Part of a small language model's weights.
Architecture: LayerNorm before each block, learned positions, biases, tied embeddings.
MLP neurons of a small language model. Each row is named by its layer, matrix (up: input weights; down: output weights) and neuron, and shows model dimensions 208-335. Each number is 128 + 24 x the weight over its row's rms, rounded and kept within 0 to 255. Numbers have three digits each.
After each neuron's rows, "fires before" lists the tokens most often just after its 100 highest values on Wikipedia text that the model never trained on.

L4.up945:133151097119137147122129165103163112114130106188105154115096126157130126131141117115158159174140127134087146096070131116094129110159105082133109117100137159110136110130126113103172151114096108104099171088149129100112106131142116158148143118142148110141107103137096097121104129097086147120114140115110127138147136124101164110121118107176165146159110112146126126125130116127133111123148
L4.down945:150068132137143143147130143093107111089121137141108122153137155158132172119109121136196146138147159144123123097135154111123116161133106115140079115110075109124109128129089151144143112165117152126120126084172168154102135113152103127144092104122104108148140136107068140206091163111066094107155119099146118144147098153117125158115115142159127119114131176185131162170144112129116153120093
fires before: " |", "\n"

L11.up1509:121122096114104128099110137113094157140135119098141104187144164144120112129119128146160157110137135127145139137126125130134126109100134161108122138114093121109123090139112148141127160150129141126129131137169042119113125100116083110162144136150130129090094142114092087139147168109076129136117144135141116136163124115115156128172145157163194126109113130150119154188133128107096088147095
L11.down1509:105108166141118102105172103111133114117154116160134110113127168142096127130143144141138127160101123115173107157107120155162106173114116090113107133132110053118116137128152121130122131122086118133132115138158145166084166133163116142104143128118142126139080085111129126137152129111119124121145130158101110084121120154098085114114128152133143123141143140127107134112143126162108150151142
fires before: ",", " of", " in", " year", " the"

L11.up962:102089150131149185136081131122140127152104071121138134115126142120144130153130121085140098170112136139123106136077119142110140141127139127121146122141132151149087163161148116194070129170139137131123143141136114130127132161161145113106173136103056154138128179138097143132073152127117113153162131104108089166114161156091113082161112200086169106099137171138142126130159132160142169154167
L11.down962:157150159094115077127135151180123108144120140103086123126119151133118181140100149154130108148101129113100096127125166155162181082138150152121131111135158126128125157123129159098124141105140134172115115157125111120131105125115118127116130112148115124131128174142120104112144102107088168141106121144157146132119138129103108123175138080118155092136136116116122100121144112155163111130106
fires before: "s", " and"

L6.up836:141105168106133109139115098105083122137158184112108164078115112159112097103138118127157154137105127144133109134180098155172119168116151173108132138110107147129142106106135110084138152146074123115126128177157120107086105138145165101117083075116144108146129157119148120057137105124170106179108136081104185113167115107122112066158102111166121113095108144144123154108164130143105110152159
L6.down836:174096161097150094124112173139099115136117147122131100139125156136109119131153136133123118171208144140134134112075111112131062154113091114059150131139128127126108103060127134144160101132097114150129119107154102149150102154104126092103121148117118101128115133157150095094198083118109115126131089134150157118137167135135115145097114118114136126110104122133108182123146123115123114142127
fires before: " |", "|", "\n"

L11.up998:119138118122123152121157148150100153135137137157137116142122142162091161111132103097135131133126129113139135097175171122114161123129103093127161121119158132081166122178122102127120080158123122118106115165115121133096134108126121144087142130128122170114092118143127108116111150148107101145143124102106102114144088138128153128177165094129123166128085134110105104107105130104183140137194
L11.down998:158101102145127145094094102108140165165141145132090123116121171138083146127147138132138166142129158102204126146125140120123138080152125131156119109142089113088120127129127171162151109160170150152165129119129133131138131120137173152125168128157085107141132163123136136107157125138107097100076091132090140107125102159155160156151104101093149151104108149158187157121144150125113123169147
fires before: " |", ":"

L6.up1898:107142168065134138140152139115130144125086122147122149134074088151104102129143122126126133103099091117149109106145103172148109148104134141126141160103113141106125150136136129126148118143096133178127109131154141137184114116171097126122116164131144085149171132102148122136136173144134135116154128078148157117149139144073143134112147091137154081111114171150130103138111146135098139151156
L6.down1898:090124130054146096126106140135134120102122115157138147105136143093111109117134110143129112135117154131111108142121141152151103107130098116119163168135180097116101147139085110143100110119159115129109136099154109128103137131085099122129145155095128141134137148056107163130154090077137145116104060147101113106151138139137159155125115120147123085163106154094117136159088172142116119131116
fires before: "\n"

L11.up1586:116145164147154136151120152128103147109113146124100114117148126161143106128110121164124117138100137169151161086161161131153138094161121125066090109135125107139101148188110121137094181129118167156091084108093094133094086120116108130131044122133149118141167139133115125164107155139090155151117114181166152121111119101122103121147090097150147130146123144135127102104152124132124128133134
L11.down1586:086128107102125137147092149108163109117159150100210103118115080127102166139098136167112132163144152146161147095111155166143131154104149098100119129173122076124070176118092130145154081112103175116149159144152125151142136126109159119107120140126127140116162098093130144088100112135132129100127156129118137117123129111083114143121094131140107125092128158149105068156148119146132158112108
fires before: "\n", "---|---|---|---|", "-", " |"

L6.up526:158079180172136126101088156136139126099128098169125062088137162141147159098109119166158135121115112111132099104132103174106124118123110153153131125136126078179167173128111133128106131100092104124110112126138130194118151151101116086137109126089110110123099157143134144127105124137107103195143116124130126150150126146114151113154143117098104130125136120126153120116165134150109164090121
L6.down526:090115175136110108130107141129081107146134118119124136135098103117139128164159171112130113154138141196141120069128142126114132122116146136121133096112121130158141077136098127125128102126122135153135152096144157133124134040065111129118145123090165150079109106138140138129117125152146135095104158136151136103100081100163117117109133131141117091154140171133145097098121143128114071124148
fires before: ",", " and", "s"

L11.up1123:108108133150163132146098170115167121174164086129145152127154150151120146127108122134101099136198116142149133084127101141111144106123077165117139117186165098153121162096137142089144142088155133127135128147170152141127125130109099076120114130082139154111089104165109113125078101141127109124157069162109138143151079113129167113113168107134150131143158123138129119124113130123172126102134
L11.down1123:126108159163117126139124116118119132159154110176112131148166123141126122154121120135158122162147131077102084108178121142154120145120114141145117120110147119131096151128116162128105132130120076153147089188150127166138177089150104162156125122150156111160136128113142108158149191097107157135115092134096160168147141151155137097165129096144149147145141124136129105090122142128137091096116
fires before: " |", ",", "\n"

L4.up1498:139143169126100153116114150117124095136134164170106130117141135139131163104131165125121092154129125124103143120113115103146137187096123118118135119144122170114069091134105135147169088131123148100100077128169130102146163103114156126116109121143156108131150148148086097109123147064136139086142135145139123125120087120168115106163140172108163178144113135188118107123138133122100133118091
L4.down1498:135195128141105154118191095123107130148107118149152098134108147156121140099128106132155101127154110127140139132148158132105155167140181105111159097129122148092092118117099124118137074136117155163158134105160155142116156091109126152159129149190095114142120100098119140130075156110116112149151139125156143113111110098149100126100138158136124139123138120136134082086131147092123104144091
fires before: " |", "\n", " 0", " 2", " 1", " 6"

L4.up1477:127137115164134133129130141162120131124113103157086135054148143127166129143136131127104132139140138128126113150132132161095142102129118095085098124107115105120124161053126126108132133146141089150068139117167134082121111121157149136143133168127114105110068138159152145138115107150121141146113103141090095132148129157126148125124150109051167129142136136180120127126120091123113142118166
L4.down1477:117140159148092151121116150149130105102094135166139126151161156137102137110089120124138155148153126141089141126138151161091115175103112123110109123121124123174132093172120131087141169099127127112131090151137149159165130166117185140122111161089094145139124125127108140139058097120110139142172151164143118135125119083121112157140121124121125127112116122153126101117136140097137146065099
fires before: "\n", "---|---|---|---|", "|", "-"

L4.up1725:110125080096126145119119128112123096145163121108112149133130078159123118119133051085124111152144151089142116106133067143135121107137160119106098112136138105130102128108112119165082155084114138123108156144093079116149143152154080126163114131144116137165151163135136143148118126097157104126113116125136125105108085145112147163171161127094121125115108118112145165148152114139105160143112
L4.down1725:104139138107143106152084193170162113111178133130124171124110063131170130095132082121120149154164143139149151126082100122101151176107110122106113108118120134118118126112112139112147131133069127157098118173117117157108115175116134149119127149095126090117134204114097092140151109138112150086121135098125107155126146148094118150119102127108156127130107112107122113162140123169114132095098
fires before: "\n", " "

L11.up13:107109117161147176136133145103189118098130156080104122125142116157145104121183115108161100149146150103122114116129130132107159121120103186138122126121132114118128122172123199074150129139129125107165088153117127129089108144117148090201148136129184155112149145130137148144106110134159107124133126127018097127142145123108128107152128107185083134089132115092088167161100151121108176151149
L11.down13:131078129147130141128100160134155109131142127161131148090119119118127150140112098142107168148128154149102116163102149151136118089140117128117100165130098122102115119110149109134132154124159196140120114147131113097085133133127143121135119116162154112126135128110102164175121136118156120164148186145107092124104110100149140145139116103119115114113105089075103078139140123156128145106103
fires before: " is", " (", ",", " election", " was", "\n"

L6.up494:081098108140132158124140110151113158134119158110081103109148118140120136163091139128143158133177142129092148133128138176093162152113142117087161148142119092127131099109115145096084089132154176099170083126178129136162101115164092131127114162140116114086108108130115100131152179169135109127184138161134158124116112093152146148145110141130123091127121116107101082137108125147150150094164
L6.down494:134139109117115101110140133108137121101142115086128127126109093172121144110147135143110139147134135141133129128134129096112109139124118121182099104125099137144137160119145108158113134106097140143111123065129117139112108116129157104109175089124129122158156115102120194145108119084143142150135079108118124104122130127119090184106171139108136100147149106126131141141109130114132065154137
fires before: ".", ",", " in", "\n"

L6.up722:121131155134106138126101142146138150095153138160101132116163147144120116143172146109138112158110160146133148128154166157115109131142148133119109120144167071146113098102138116169163126130133122138114146140104118108137108154144150119198128129111186173102140137129153148181113145079119145142179130145163115097153106135117153136147123131109130149185140103124059105106106120118158117118091
L6.down722:168138149170102119154122150145134116079131145140127131098157164158110095139101159128151146143123139144142114132131156153117137152102117155109100141144128127175100130065146137154140169113140152102112147166104143158154091134160174147145131136147173108156159095132079131122074158140103175165135089165163145103109088127112125115127067102115136131107144107094133138118143082111095109156087
fires before: "\n", "---|---|---|---|", " |", " pm"

L11.up524:099090136120139137107174116123147163127132101190138135130144180135144093069169147137152139148141125158112135150108132112108093130109133101199163103123125119137120122131114114119175094164088156130089120083119107147144114136180136134153124127134140149158152112137116122128123116135118095144127110119147107102106140115120139094117125155138138105103141113170130108105108156151091092153111
L11.down524:141134178150138108148115117110130107125156075153111117125155166137173143070150123158114148120143104139112140153119122150131128155143101104130141104134112122087147146104101109088152138124118129125072142091118109092105106185138110107121139115090150141144135115108101167123133115129153157140138110134131133120144200116054139128128086116146117123094111113124118095117084097142114113156161
fires before: "ed", "ing", "d"

L6.up709:116167133144102124118087114129116141095085153099122097102160130104144096136123166113107106127094112147167145156133146136136143106137106104138122107114148135129125120087126087138149164118134180123105135115129145097153114151107097085156097119143126131141137146125124150103123112109147075151110128099123116095124127145101152108119167120131157138143120101124117118105131104132087114157151
L6.down709:133129107149138113160104115131129161109142145132132156140139143138106140142115093101141154118099080144203110168096165151119115152167076133126097112142177150110079126115092197146113131110153155134120102124111095124161099121151096137143159091116115109146113158139138083116134132131143096149124169119108162115113141140120109139153115119115117122130171111166102151116144122122103108129159
fires before: " |", "\n", "|", "---|---|---|---|", " \""

L11.up1233:140141099124137152152154115113117146114114168095125148122110143126107130094151122145139158146117108147130136082124123137112113150109134136138124160183072101129139111116108139114135091146091117148133114140152132110088149137164114094123165126159161075176152141157111132106146114126104158181150119112138132093153136062133122122138135127147125093137119125095126143120148119121144101125111
L11.down1233:117111159133112136129115132169071143100163109153181112103121170097122162160168149175086095096129106147124120090115162121156111148140125123131097132123142096112150116125105127143142089120130134165122125166120141149125111119115143148091086120117127093151095128142106137111116156139137100126122140125127082140145095141146126097082085137106134112096174128129084104101172140143151131108081
fires before: "-", "\n"

L4.up578:168148112088087123132127150113155078147129087128139139095131118139163113140134123111158130178136160092137160157106083151133132116091101141133116144174120126144090139147144112154106138137117125123131143146121079130121155187162106115142114155099111130168132140152128144127147139120156124081133103124138144117095105091143157113129147095089144137110116120107110172149164185144086164090128
L4.down578:123153088109118087099104163187158134146159132131147139133147063154160142143127148131131092136132132112103130177113120111055128147145127149105130122127112146098130118118099131112133158111085119146101151156104087130118115170144146163154111120146145119116146159118132091157154127141136118115136115069105195132106133145079134157109130131105130096128094125116100099140146117169134157119167
fires before: "\n", " "

L4.up1793:090170190108148100124087155138137152146169129114146127150112163163174113126106134167092131148116140153139161130129156091128126136129106138138141137137099107118091118153151153123136124113136134109155150093088161146087077131130121116148123110137084129129108147108123150106141081152145159138101091145092108129124147145121148143141124141093132115095099142125133110116127151148168123142115
L4.down1793:132140125143111144147118102137110109148118100118087125148153123144144130140124138134130128133105137127119157081111118123162147141120096076129141098124124132076116131153165141093157089095140106134137166090166109185113124126128076129098174136077143091119146081158151138102159107169116122135083114104075136154166110120121106113144135141128144140135139138129138107093110088112118138148135
fires before: " the", " a"

L6.up1374:149122180159098110148154104143089175132157118153124125113150176143139111116156123104135145117096127160161130128154103133143159106145135150100150110106093122103113098139111079140129155162123139105109122152137147141136114157095147151103123103143107130146133132115102108112159163118165122164115082137099108142158116099144162079160083114107121160119147086136131144142104150126124099116113
L6.down1374:144119180107186165129103145136138114135152141093132112149103128127150110124126102129141141153131166175142128121112156111134135158120131160101120101096126102081162098119151159148134110122130136098112060122118157085128136120145151158124090143112110138145125147127120126097133073150135152100125111141121118093133191137128109117159137128143175166069101124150134205143137150133179114142120
fires before: " |", "|", "s"

L4.up1630:103083106097113112112107152114138099104130111084109125140130170139114135133145146119122078184145147094145188142129085125131166096179116165139166141120118110119110128118125097123107076134132133143170119159126069147114132154163109151154120117134121121131131157190131135133149127123130079100088111151095130141161125132110120134093164075140132108137106111108112109158117149142145157141145
L4.down1630:122137111073117166100122176165135114125158174154139152120146126128129128102113090149113136140135137120114112133119128096127135140149119127130137120093141143090072135132120138103118120168115115151103162147136142156084115165102112115147112117144141087148128201103156121141121103138121112130108151119114107108107132114129117156103137084112092072097110133138124086173129161117148139127178
fires before: "\n", " |", " "

L6.up1088:135160100110124101104146142086148165126092142133127091120116105149111138097124146159111118132081145147100146150107121140159125112123109103113154153132070094150135140105160116096096137127169146090080162144104163133104165153111172140118103114145093165108108137133134205118112122078053137113143117108138120134132073097129128125161152133172137163125135123142130131109117161129145107152107
L6.down1088:112155145133144154159039104108123153099108124136145097115136141107154147084150112117160161117122163133117110126152137113113108133119120113144142109176061143114156110139149135159111136144123080143114124147133122150143125137145092122139108094161136179113164177085152128105178142118157128106162121135126131136131086117121113114137129132107102147119104121104138147107114146146126119102130
fires before: " |"

L11.up1143:099130146128086162134117109136080152131101132079096119079113145171161094112097099143137144129130111132122147112183134109102131122087105161095107140094147115128136092101153091116100160101158172128109108116115117102151065112128138181163127134148141143163139116128127087150123149124099154106138116101170133123131129101146165110140101117155129136116180146099145139131157075133115119133143
L11.down1143:097131123118093132117078118133111107138156128139162124117116131104103091146143111118133155139136136119111104150115132088145129104171101132144179111059155149153127108145152139094104125107127127096175148123131138155147086168088140127111135078083151110163120111096114114098123092135118122149116160099125127093098135144169138123117128108146134131159164104130089127181133115112151166130099
fires before: "\n", "-", " ", ")", ","

L11.up30:145120130139139156104108105110132119100134117173140092153134123143123152116135135114138126085139128133140121157130112149106132087070133160137143143149160093167117103145151122164104121118140136191115152077101092070135140161122110145124092132120087156142125092121133113120115079128149120131129133161133112148134155119088141085121136121115134122163116130152125102088162179133172131127106
L11.down30:175124079101127123087151083114105181085126115088112122126173152082108138096125097145104129148110166135156081133152121098153147132120137150105114129106116149171116080161126129102130127136118143131111176123121096185155149146128151111203139137131136114134129123139109138140142127153130111118131125121084124144155160152179139134120121138131125115165165137115165119140130133138154134125132
fires before: " of", " 0", " to", " on"

L11.up406:095158150104129113127150123135169131138148156106120141133095069097156110163106138115166163142120192137104138127113111130134170156118169135094121149105127120116120132110100123147136112174160110157115107100164103141163100146092120147094110151111143165101143144131125151107111182119113127140157127128140149190126062108116127081140116178117110115126092158131110118138146076154143139146116
L11.down406:114154146133102116109177122100117114145152115141150085093127123152154138068148157143136090136129117135125161150129078106124137129112107104134093142146158163147133140133090110158116121114103114146153170147170133132124121140148144094134081147147126092197113146132158143114112118097160123128150130132120111102124100138103109128134131149154013113153147105143154153149132088121168126119148
fires before: "s", " of", ",", " in", "."

L6.up322:122093125131128088104096123108137129163121102113152123102106157127117142136169095134118130122148139137141113114053125096142146101134069146109122111121144091144095125082131156147127138177165152141171109134097120128149150119106148103127116146125130107155102159102134128133147066125132096140091119110146119119107158154105129113178139119122155109138158174125136098157128109119132153115116
L6.down322:102134126112099116132079115119085116166116140120144125138134113124129116098104094158128106116118139111149119094130149120106166111129126133078136161115117106166095143143134155136111107109142133152145111126134114077128114104126127076081177141118118127144136133136133141152125107111130115131142138094162114096152161156129130120117130130120176099100111108094107100140139103131139136096131
fires before: "\n", "-", "===", " the"

L11.up553:115167122093094122104123116134139118114122111103104085139135127095127102130127142098174136126137155119162118176127116125109114113083166101128122160152109083124138130125097128089162110133167115102120130073112141121172107152142131110144118123106102119085111146151110141108153158138171114161137131121135128140123086084184126088130183125095094141149106115136170120136085108130123166165161
L11.down553:119153130119121106149069133122154154145183108117118130129124064158116141094119154120163146142105097149085120128124115134117145151116120162128105190090106100104137153109050105156097113131122125127185106168094133120155136146103140153156124105161148120132114110085094178172116122129115103134096127140148131098129169120107116135095145128165113127156148120104136141167117098095122129111092
fires before: ".", ",", " and", "\n"

L11.up376:134149128111117115102115119163191149128163088121102155137107125110128124138097130087127141121125140120147103100135111077128163161108119156147176113127169101096138124121119157147176128106124120132098135105126126126093181093121187100101097144191117137136116151112113120138122104107112119114168194179123102100158089134100133120168106069134138172144140116118099092107088138135145165100137
L11.down376:181132106128096131158152085118125094115153124138126121110134163111135109146135119167119161160094169102088100137087129121127151094098145143146139129137115164116098111143159132108112103144104102102134136094093091115124102080115113112106093122134117131163176120125126124103145166125102083144135155103115107146170121077175123156148155167115136143127116115121095131100108138149160115139121
fires before: " on", " of", ":"

L11.up1315:131114132175168165110092129110146109169135103131092090058123159167135127156097128090134129160108100125105109130093097192106133101158145204157142150148132091130140162112120133144118152112114122082112110134135132148132117170131136125154091136078115162103068146134123186122110130180107128175170095165119114151118113149115122081150131088104151093084138143109181131123139146137150200116119
L11.down1315:141103121136142070110122119145110111118125092115127130141122109131093170164143094176168180151130142121113135126160155080112116155124117104089124128169134080139109142096103124102124112118127163144127114151191137162126147119123133125091133128126104095151168102127166106065146180161101189126158102127111120151158157104129137138117114099081102093135116103089126085116101140105132116145093
fires before: ",", " and"

L4.up1744:170099139109143121140150099117124122125082124149107130135101134169180074137148152095114105140105132107088115161153141135106134122136158101095174141125166091102088121125098122122086109139179134112123101085164152112168131119136121119151142149148155138107137137144099182131102128156149143145134128154149154150118119111129070123112112110121149183133090117159126134135079130164159057148143
L4.down1744:120158149138116153105148098142136143169164134094176170149171138087089141149090134137121098116172154127104054095070161109119161158166118135128141111114095114156134073133128108111124127147125138110113148100089147148154162117119158146096117102156097105137130074131160091137133140138130117118105095097125128135175125123162147178129139137095125140134141134075122096129134110093111155153131
fires before: " |", " as", " 0", "\n"

L4.up603:111150156152129113160160123139130133118131095131187136149177122138131113110136146063114137173123114121137146113111123185133103128135104075136096134170159120163153119127100118101157103156122149135128081096096163118134112119153153121165114105144068149118081101115144117114102148084141081139125133105125182122118119119112142112166118104165085096113124163132136138110121160122112131138109
L4.down603:146129097162138129126084108078118159130139143135147101136063148153110123087173118198145148145112126133094128086119144101150159118138197114122126135108121165151149125158148166122157138114138152128166133144098086137126129147108138152099098106145134139131163155183143161142152130107142150105126144174109126104132110119127161112124098107086143111122160119136129131123146161142148127115125
fires before: "\n", " States", " UTC"

L11.up124:131116187147132124176117140140135108149120106127139117101141150161133167164128109083139110178146113128129102103082100165100137105135123185164140139161175055155136158149151149078094125096122143109098148131132123184104097121105122103175090158077110138134114143114154133129118132140076097179164090149106099160138127164122132116114133170116143097141130147085148135134138105117152181089134
L11.down124:137116132112120086144114154098112132165152101140125075108136140136116175119134137171143120159178145106078095151122103166171130120094138147151157146120131098132089149135134175129088149091111141135106169145120115150137173150120138131103117108115130146145119165078125110132180157140117149157147075137148145176134116136132137137100129107114130123087134122120124124096107108113106104136117
fires before: ",", " and"

L4.up596:089160141157108151103118107147110172137104151149113112116080125109176116099094137095136129111095118134096095091175160148091088150150123113142114138141150140111107156108137132131172117123086150157117166115192136126080141113161090116137114140129100111135133089123125107095128119160080169156107114135129150115123128170108105084125115111138158159117130106160179130156223134182123131115149
L4.down596:149124127140138145110136120143109145148113100120065089146135191130156092104131158128111121138137161126126141118146120151170120135181111136064112131106145163106109095152114104113147116111097124090125074140160130134172130129101117126120119105101101128126142116151126116164123101145079148144149095132140104119089107122140150137143126158142111117134118139144186090135160124153182103176133
fires before: "\n", "-", "|"

L4.up1910:118169111168084147062167149150143098093150157128143116144156100124135119145129125111151130156118130133136139084156128142161123159104102084133104100089135163161154120100110123107168103146132140154135110139141128139124080104142106122178088135183152116163091143104134199160109149117109131151126112149142142107108166128101131151132133088148144127105121156149070156117109142103139113130137
L4.down1910:134131101146079116113117108134174171139138150084117166121127137118161106132107097094113130107147142122134175121159118135157120064130140097188140161119105129134119166092146107153138105107173118140086093082106101101094164159155146141109142090141127151119132124124110148152121137111116112185121139127150124140121089124145109142158169160125140142111129162116104096138096129212102120142132
fires before: "\n", "---|---|---|---|", "cell"

L11.up1581:153126116142105092084104124085125114186113075154134119115168116116145149135101150139099157069150155135129155087151111139149134120173110125093157157165076129102062126140147097104112118143175169145126122103147141112125122102130145166136139117128173134110123140121101116102167116125158120142149148120103132142163084163128141143155129165137147182089122148120121122126121094080083129096136
L11.down1581:118157145155215132136133141135134112124132099115175152108138145104143122118126101065134154155141111070117143150176122138141107085157139145124131169142087167113147133148135148125124093161123122132133166145132133170147137124137144091099113114086121136121137150100159169127103151108174124032141116127068104115110153143094137130150136103140138159128122130117089097121144106115104106123156
fires before: " |", ";", " 4"

L11.up1095:147129150124111166122102130096105115131137094113139146142107128063164149147138083077144152157146199116114120120160101077137143132163105118130129108090121127110160137161165111142154099129182126070081151150139075118156102122122123131171132145136093103126117129133117127116111126121090100114150156161118083141116098110128158139120073132152063125135061117189142138120176107162166141141115
L11.down1095:128170161117088144108126174140129148104131118115116158141099146132149101101112093158087120148173111117156122142132099081103148138091137117142126135135098088146147124175150170089083129127143125113170156121127120114149088107121113165151124099149110113100138129127101107113124128135102135131138126089144104119131154116100173139133120151134110130125090113167122098165105149114130143037104
fires before: " of", " in", " that", "s", " for", " to"

L11.up1879:149111130116152137101125137144118094131116084107086149108179137108105144141147097130123137104118188144150117180133135110094143144135111144118130120152137137125127137101159160109115117110094161108119148123131076110096123156129083120134102144152122148111125131099106099108150141119112113119146106133084144159119141169127116144109091142164093104138130144146150137119153104131103149121135
L11.down1879:141139121137129126178113133144111149133161096130135133179086146146121109099139131120128130178141126105134144163088086134104117134097166127105145108104128131127127124125137156118105147155124139139130129155113140154144123114143134126113125130127084109143150113137130130105108103153122131133125097089127129134138160150125097121086082140131114148134106125148150150134149129140166126131133
fires before: ",", " of", " in", " for"

L4.up1750:150157162124114138111137120151110066165158105115128098121162183115184143123112144153123096121111118131140124160094137125151132103159127112084145137083171125116141123074106133121154144139106125106128131096115130111125118105114125162132143196127124107118158138147088160095131132145112169160109110125178139136159125153106152133122103148101157158138116132095132137100130134140122138107114
L4.down1750:138104110104149122122146087095095117163156151127148132122138130170108140166114085103111144125165114071173119153108125137135128157140143137073105170128116100089131119160150140112137108079127141159143120142136132123117131132158104093110097117110133135116105122109120142133128136122117153096139140085128106166173094140131117136140105148103116171152100107130150133136096113114125088144124
fires before: " the", " a", " team"

L4.up1567:127146078119142105141101168160138106155153164121121136150138153123127118079138101095132130180144123107127150153136123137126144090115099118139123113119105143142136153119127103127108117149066137125112142124154097106169100163116135130149105136091124112124142114123134110143135125108134139152121140073083144121149089124128100096149135131138090110107104112132120122143132120119109165129138
L4.down1567:121094151146139109178138137137154109158146149144122138111127157095106149121136111178105134100102139162134118122130165087108099116103149109137151148145161157149168078121134135124163147126096126144120135137151195124108097110119128135119142161096144122108150097122118116098144125101125111124112147089126082133148115136111099112128125109149117100126117093137099115139150113086126095142118
fires before: "\n", " |", " 1", " 0"

L6.up332:066076103144169112129145129139145134091159125179183122151143182097128126094171136117109184091132118150137160158115121148092129132134145094116121122121132114131194106150119111131119132142115093122112148124134147142166148161162121116167115156079158102110146138143106157121071089104144096130136097107142137128090087096095113077136119139142119116093120134114136099137112143141103111136141
L6.down332:141114127149150156136134147133117154138145168141121099143116172085084154098142117118131154063117131126091132160111117145152110121126148129119140117123175127115174143081089143172103138130103148134149156119130101132139150164163092092118104135114138090077143102119153147108130142127130129104108073125127148150134121125136112111152100154147109115102110113168156105140106159148133093141144
fires before: "ing", " of", "ed"

L11.up427:103091127148128138170163148146106161137127160135117126174111107164120151176104138136129143136121166128154138134118150155102148111093137152122112137149130110115108129155114121126149108109137131135157095113169112158134102114173142132106099119131118132117137105146127125147133160152149162130134097150138092120106118137079140098138152143110094118092112123176090112172107124147130132151108
L11.down427:102138142147126134090097079089132086176138133128102097105125109102152101128118140079133101118164084103157143131129140120146119122072134157135102107178147116129124135126116181119119107116128127068142156107125143162096137106144110122143125103134128124171126125135103128103109159094161126160125148103135144098158131129146075155112111142128124151119145136147124119135123142102106099157147
fires before: ",", " of", ".", ";"

L11.up425:138121119098106152160149145069103087142077130128109169124164143136101089121119111086151143104138114165146123138107141125112121120102152115109113126140164084131108080104138112134133126132165132152112137128120171123094103130128187132124116117137120157089086144160159093147133140177109126118134116148127127123060123162128145136152112118145150170125130155141144159133084109130118102143089
L11.down425:184139122100160139097155130141140123118173124103133125111105145175167140104126109113085150141116151101155110146128083146102158149117112158103128134142128168133105148180135121128119130107153088098097150129120182119093126163141140098145117149109140111105131075118121137107083115086137093133131148128123111097116140151113088104149130075135086142145113099135119117141146119153157140117165
fires before: " |", "'", ";", "FL"

L4.up1091:104133095082139133085123112123115068143152119135126151123123151136119136120154111105114120155151139118144105138096161141117123095126086118142120114150096108108091145079128133160098108114104103138126127133116097122088124136158105151165133149115156144172119164114158092138127121141092122133117072109131189118163097138126144151090137097133156144130102119154166114178145135135137150129079
L4.down1091:146098121109116107151109129185169155120180170124117149088121160114154095165112153132095116174118112140096114116146104149111133131108141105122158149124143147127180134154156137129123105137103121115114149187091107128151146135166127133125161124077151099121127134087164157106109103098127106121130106091100127130128102124139148118156135128111085122155142097114090115107175122095168126128156
fires before: "\n", " Report", " "

L11.up598:120136145133121096148080116098106139153122199129094171100132119114119098141120133100146165102118119147144120091122166152191128144122114150094150147152117099145112129138110154109118118140112143145116144127147123123116155127163114109143066135138124141156140080110118144130123104138124127132127168127095177147115125141112132107136174116119118121082112146147107118114108138116113097121128
L11.down598:147185149110158125121101112107122122129116140134127095156171143138111094129111114092150149155179150091131094118151094107128096172139169094147151120126145140153115133155122113124123118101170147107143115094118133158109098114128129113169190131145117135116115116129129155142127123126125137126123141104121152130117145105145118141179130134137141141134138082121116133132143126152132101084114
fires before: " |", "."